Part of a small language model's weights.
Size: 16 layers, MLP 704 SwiGLU, vocabulary 4096.
Architecture: RMSNorm before each block, biases on query, key and value.
Training: a variant of Muon for these matrices, 708M tokens.
MLP neurons of a small language model. Each row is named by its layer, matrix (down: output weights) and neuron, and shows model dimensions 112-239. Each number is 128 + 32 x the weight over its row's rms, rounded and kept within 0 to 255. A neuron's up and down rows have the sign that makes its largest values positive.
After each neuron's rows, "fires before" lists the tokens most often just after its 100 highest values on Wikipedia text that the model never trained on.

L8.down175 [116 151  96 144 133 103  61  96 139 143  94 117 108 114 139 152 135 134 131 145 123 128 134 136 161 138  76 151 171 148 142 112 166 138 131 126 125 113 112 102 107  61  99  93 113 112 131 145  78 134 127 113 170 127 128 200 173 167 142  95 131  66 132 179 116  85 110  82 119  84  94  99 103 152  88  81 195 152 146 155 162  92 166 112 143  93  92 106 178 154 110 110 130  96 121 132 139  91 116 164  59 136 165  15  88 169  94 151 116 116 140 101 127 162 154 174 115 134 155  89  88 142 127  93 136 127 113  95]
fires before: ":", " of", " ", " by", "2"

L11.down289 [121 146 144 128 122 147 101 114 151 100 228  99 116 153 123 144 130 165 125 113 113 226 172 111 174 107  77 217 144 124 188 134 129 168 133 110 116 154 117 139 172 104 109 121 102 113 136 138 144 137 167 156 167 139 121 135 160  99 148 168 152 163 180 112  89 106 142 159 134 129 192 130 108 161 120 118  86 144  47 132 137 144 141  79 138  71 141 120 148 116 175 148 183 122 116 135  74 101 123 124 131 118 101 139  96 175 113 101 146 163 168 130 145  79 104 115 123 127 111 119 126 207 112 154 180 139 142 156]
fires before: " ", " is", ","

L13.down340 [131 174 144 118  75  92 129 162  98 100 170  75 107 111 142 114 101 110 121  97  71 135 177 153 182  99 118 141 133 127 117  78 148 135 114  99 148 182 146 148 141 138 157  35 135  77 142 148 120 112 107 112 148 142  96  83 146 143 136  87 139 172 163  82 190 132 106 106 104  99  92 163 121 122 103 144 131 135 175 146  71 115 153  94  42  99 125  96 120 116 170 145 121 128 153 127 116 131 138  42 155 137 165 152 181  95 106 128 110 148  79 155 121 141 163 141 125 102 156 111 111 105 138 104 126  95 152 114]
fires before: "2", "^{"

L13.down18 [137 152  85 145 199 132 127 149 116 126 145  72 135  99 194 181 206 142  84  80 125 177 200  74 121 166 111 153 179 101 123 137 139 160 181 126 120 139 165 136 149 174 117 112 142 131  90 184 112  21 147  62 129 144 121 185 151 128  95 128  85 166 125 126 165 174  87 107  99 114 152 155 100  88 146 119 120  92 149 143 123 143  99  68  86 142 125 113 109 135 125 130  51  71  81 190 171 106 163 198 124  97 116 187 176 117  85  80 160  85 130 116 154 139 136 164  69  93 137 133 187 130 148 153 111 142 149 102]
fires before: "ed", "ing", "s", "es"

L7.down44 [146 129 144  89 140  75  80 103 178 110 124 102  94 117 131 105 122 110 154 153 129 174 133  76 145 172 123 198  76 111 124  96  73 130 125 182 141 150 207  77 112 124 129  32  99 112 119  90 157 100 144  93  84 165 133 103 115 155 144 148 107 200 110 123 137  84 118 105 170 116 107  83 183 118 110 147 120 155 126 152  35 145 129 131 140 105  89 121  90 138 150  75 113 158 134 156 159 145 111 164  71 111  97 167  76 128 187 132 155 152 163  89 103  94 175 102 152 165 136 136 145 150 120 114 138  75  51 137]
fires before: " ", ","

L13.down564 [ 72 166 133 161 150 175 131 127 128 180 158 155 146 171 143 112  87 132 148  96 121 128  68 137 185 134 128 111 112 160 157  87 149 126 164 134 144  59 109 172  94 130 106 135 154 109  84  68 161  81 161 148 153 146  30 138 104 174 115 111  94 133 102 122  94 180 149 139 175  92 200  92 122  95 177 106  94 110  99  76 162 113 133  82 106 149 143  93 113 131 122 108 135 100 149 132  82  82  94 136  82 115 137 213 163 151 121 109 156 200 191 128 105 150 165 112 139 122  77 130 135 115  90 110 149 142  92 104]
fires before: " to", " on", " in", " back"

L13.down292 [133 148 100  78  78 110 131 136 121 100 178 170 111 200 175 114 161 107 116  77 178 129 138 133 186 135 104 137 115 149  85 101 208 142  77  93 139 175 128 158 106 108 128  42 127 110  97 149  97  81 104 129 119 140 106 220 120 158 122 123 135  53 112 131 166 116 146 193 142 117 110 128 113 140 121 166 201 189 115 159 113  98 146 177  89  93 136 127 176 108 175 134 107 140 101 158 147 128 133 133 153 143 131  69 138 144 141 102  93 144 116 118  99 101 101 138  86  52 159 211 113 108 116  97 166 134 129 129]
fires before: "1", "2", "0"

L8.down524 [143  79 114 145 134 104  90  87 142 131 118 111  82 137 151 125 145  95 120 102 128 104 124 139 102 190 100 151 114 130  89 118 163 138 156 145 124 140 132 101 147 141 152 161 102 136 172 138 127 149 133 171 157 170 118 114 112 172 115 135 158  82  66 134 117 155 123  97 143 165 166 136  98 112 169 158 153 146 126  70 171  48 100 107 113 113 102 130 144 115  86 151  99  87 115  87 149 100  85  99 168 181 148 113 182 141 116 117 143 117 120 116  99 159 158 154 101 142 135 110 131 111  93 118  37 165 191 130]
fires before: "9", "8", "1", "6"

L5.down119 [ 86 105 184 141 130 187 133 145 153 123 146 172 131 100  98 149 116 159 122 169  96 110  61  82 177 160 103 112  99 108  89 131 130 166 184 166 104 145 128 135  61  78 128 114 126  92 155 118 153 125 182 109 124 139 155  94 111 141 153 140 112 109  82 109 116 148 152 145 139 137 117 140 168 129 172  82 122  86 155 141  47 202 112 108 124 114 120 122 110 138 145 130  94 125 131 127 151 122 116 150  96  84 164 168 120 128 109 114 128 139 151 160  69 122  88 129 181 100 116  44 131 122 171 120 134  85 115 139]
fires before: " in", " to", " with", " on", " for", " as"

L13.down547 [129 145 144 134  97  68 132 211 146 135  67 123 114  78 112  94 132 147 151  83 104 138 114 169 195  72 105  91 136 134 137 104 165 100  75 133 115 212 146 135 100  98 151  73 108 138 145 157 136  84 133 155 123  96  97 150 172 134 196 118 109 132 107  95 133 101 144 187 141 127  80  48 141 134 101 173 185 162 101 195 142 186  90  93 201  95 140  87 176 161 165 153 149  53 166 135 163 168 107  89 105 121 142 139  99  97 154  98 129 125 134 185 136  99 152 176  72 163 132 135 111 118 130 124 163 149 121  94]
fires before: "2"

L11.down672 [158  92 126 133 126 152  74 132  70  67  89 165 150  80 114  79 134 118 162 186 149 109 130  48 166 130 152  84 175  81 143 133 131 173 130  86 130 129 177 142 150 173 138  99 178  97 131 144 103 160  96 166 136 174 172 210 129 142 120 130 110 133 161 147  70 144  74 120 134 193 179 121  58 193 152 171 122  69  91 134 108 126  91 153 153  84 107  58  97 148 109 127 153 139 116 133 124 120 181 131 162  63 141 131 106 157 159  94 100 123  90 109 117 113  45 152 111  91 135 141  85  77 125 130 117 159  90 118]
fires before: "1", "0", "2", "3"

L7.down418 [114 168 137 151 143 107 103 159 184 115 170 116 132 128 117 195 147 133  97 110 134 155 135  90 137 130 146 165 126  96 142 131 117 155  94 117 121  94 151 125 108 110 146 130  98 156 164  89 137 125 105 144 111 166   4 109 103 108 126 149 117 156 136  62  64  78 101 147 167 144 124 129 144  66 123  88 180 149 148  92 119 131 115 110 151 145  70 123 135 108 190 134 109 133 117 121 140  87 167 185 111 130 144 163 101  86 174  64 164  95 135 133 178 181 144 181  40 140 136 132 144 146 117 134 190 118 130 104]
fires before: " ", ",", "s", "-"

L12.down586 [113 101 161 111  91 143 147 197 200 208 129 128  81 151 181 191 171 127 153 115 115 139 113 141 147 110 160  81 112 179 121 109 120  64 166 140  86 128 155 118 120  44 102 130 115 138 133 123 126 186 114 147 153 190 142 145 126 180 155 109  92  70 151 190 173  95 128 137 116 144 128 167 128  81 126 131  82 118 151 122 144 166  86 111 142 214 148 115 107 149 167 154 123 182 123 114 157 120  92 107 139  70 119  78 192 167 134 104 105 100 170 127 120 150 119 143 142 104 128 114  97 133 150 144 119 130 134  88]
fires before: "7", "9", "8", "m", "n"

L8.down516 [156 152 136 155 140 141 148 109  45 208 150 162 154  80  89 141 143 117 174  85 113 168 177  93 128 120 102 124 159  96 135 132 168 168  85 166 134 151 131 168 136 118 124 147 119 104 146  96 154 120 137 125 134 122 167 104 173 172 188 133 105 100 158 136  20  95 131  73 123 134 189 166 141 179 116 144 130  94 228 115 191 119 115 135 181 117 129 114 142 116 132 146 146  72 167  99  96 111 151 109 172 124 102  60  97  45 133 126  70 162 126  82 100 134  79  89 102 107 141 166 190  64 115  84 122 128 111 103]
fires before: "1", "0", "2"

L12.down27 [105  82 101  96  84 133 148  97 115 116 109 124 111  75 129 121 162 112 105 101 124  91 219 164 125 163 144 149 151 108  74 114 180 126 146 118 172 111  69 133 109 126 150 111 113 109 147  65 147 138 116 149 124 114 103 148 161 177 125 125 107 153 150 102  87 139 152 179 135 105 123 108  94 140 230 133 107 122 158 117 185  67 106  74  88 128 119 159 160 159 104 113 171 107 150  49 110 174 131 141 187 115 127  61 141  85 179 167 108 118 152 165  89 136 125 130 186 129 181 111 164  11 134 112 155 135  90 113]
fires before: "4", "5", "8", "6", "7"

L13.down477 [139 146 141 145 169  95 129 164 103 127 101 143 167 165 159 145 149 120  59 133 130 134  88  93 153 122 126 161  94 165 111 128 142 147 109 132  79 132 113 131 168 105 128  57 144 199 143 118 121 169 135 140 147 139 137 173 109  64 170 145 106 130 110 110 123 155 152  99 131 177 129  68 168  78 115 145 124  92  63 122  52 155 126  96 130 130  90 172 127 144 121  95 119 152 141  89 162  96 124 117 117 159 147 116 131 124  82 123 167 127 120 129 172 205 150 155 133 126 106 132 133 130 133 113 148 163 111 151]
fires before: "-", "  ", " "

L11.down601 [136 132  96  46 184 160 101 148  56 147 175  86 143 108 113 152 157 118 116 118 177 161 143 135 156  65 107 110 110 103 114 114 183 150 185 126  63 100 145 120 131 135 176 147 164 128 129 142 100 152  68 134 136 177 165 141 121 132  90 133 106 104 209 176  99 132 115 105 143 150 100 127 121 127 175 159 136 110 169 159 177 104 159 167 146 130 124 117 170 126 136 120 122 160 138  88 160 138 146 111 135 128 157  69 139 135 157 103 104 137 121 148 129 191  75 119  88 136 152 140 141 110 138  97 227  61 115 152]
fires before: "1", "0", ".", " by", "2"

L2.down414 [126  97 125  75 148 106  84  68 181 139  99 174 139 142 162 155  91 166 137 146  89 125 136 151 155 139 151 105 106 152 139  47 189 130 138 212 107 142  84 126 121 107 105  99  93 113 105 148 136 175 132 131 109 137 132 153 151 169 138 121 139 143 128 111 142  95 124 104 159  98 171  52 128  94 137 127 148 102 140 154  96 160 146 112 119 117 165 124  75 158 155 124 106 172 140 180  94  39 159 181 120 139 150 106 107 126 141 149 200 160 131 120 125  91 122 143  87  75  99 101  89 112 108 151 109 127 142 176]
fires before: " ", " (", " by", ")", " UTC", "0"

L11.down194 [ 99 132 178 191  77 116 113 140 139 178 178  86 124 119 173 191 116 128 172 104 114 143 136  99 112 153 171 107 159 166 168 102 145 119 112 156 128 107  58 207 133 147  71 121 138 139  86 105 142 168  90 112 142 125 134 121 255 172 152 162 111  82 146 118 160  97 169 127 123 104 199  90 160 120 101 155  92 145 111 119 115 147 138 165 102 141 133 127 152 123 110 166 113 143 171  85 117 162 140 140 151 103 112 163 148  84 141 124 149 177 162 164 101 104 141 143 156 100 122  51 134  69 151 102  66 129 137 131]
fires before: "7", " after", " later", "6", "9"

L11.down278 [122 106 131 121 167 126 105 123 161 196 128 138 138 199 142  77  81 126  86 181 106 137 123 104 121 157 149 163  64 124 158 126 180 136 107 116 146 151 145  78 194 159 141 144 144 116 138 166 170 100  60 179 124 123 111 145 177  84 200 110 157  83 102 154 119  98  95  84 103 135 129 160  81 108 149 123 110 145 121  88 105 117 138 122 165 154  98 135 127  79  86 151 196 113  88  77 137 144  70  90 142 168 161 122 108  87 100 129 135  84 192 152 170 131  80 138 119 117 134 130 119 139 149 136 150 136 125 114]
fires before: "9", " ", "8"

L12.down513 [138  72 136  60 140 176 105 121 113  84 100 134 104 128 171 121 207 105 104 145 142 174  99 121 124 101 134 153 188 181 189 117 122 122 119 137  69 119 139 122 133 115 130  79 134 100  94 102 104  68 100 105 173 181 153 156 118 165 165 142 146 139 137 129 157 148 102 159 129 119  75 126 162 166 133 170 169 126  96  90  95 167 160  79 173  65  83 133 161 146 109 166 143 120 104 211 164  92 148 180 119 121 109  99  63 185  87 142 111 142 119 131  93 115 134 166 129 111 152 154 152  94 135 147 159 127 124 173]
fires before: "1"

L8.down686 [160 164  90 121 135 106 103 135 122  94 128 133  97 131 139  89 117 168 132  83  81  87 111 125 159 184  77 178 170 124 131 171 101 108  91 126  98 119 189  85  84  90  96  99 126 185 171 102 125 152 107 137 132  94 139 163 179 125  76 135 120 106  82 104 156 126  86 124 121 118 131 183 129 161 139 139 125 144 197 126 124 136 150  88 206 137 165 150 162 135 156 139 232 107 141  99  65 161  84 112 176 113 121  44 130 117 109  91 128 124 184 158 163 164 134 166 189 107 121 166 153 120 172 133 167 119  94 132]
fires before: " of", " by", " from"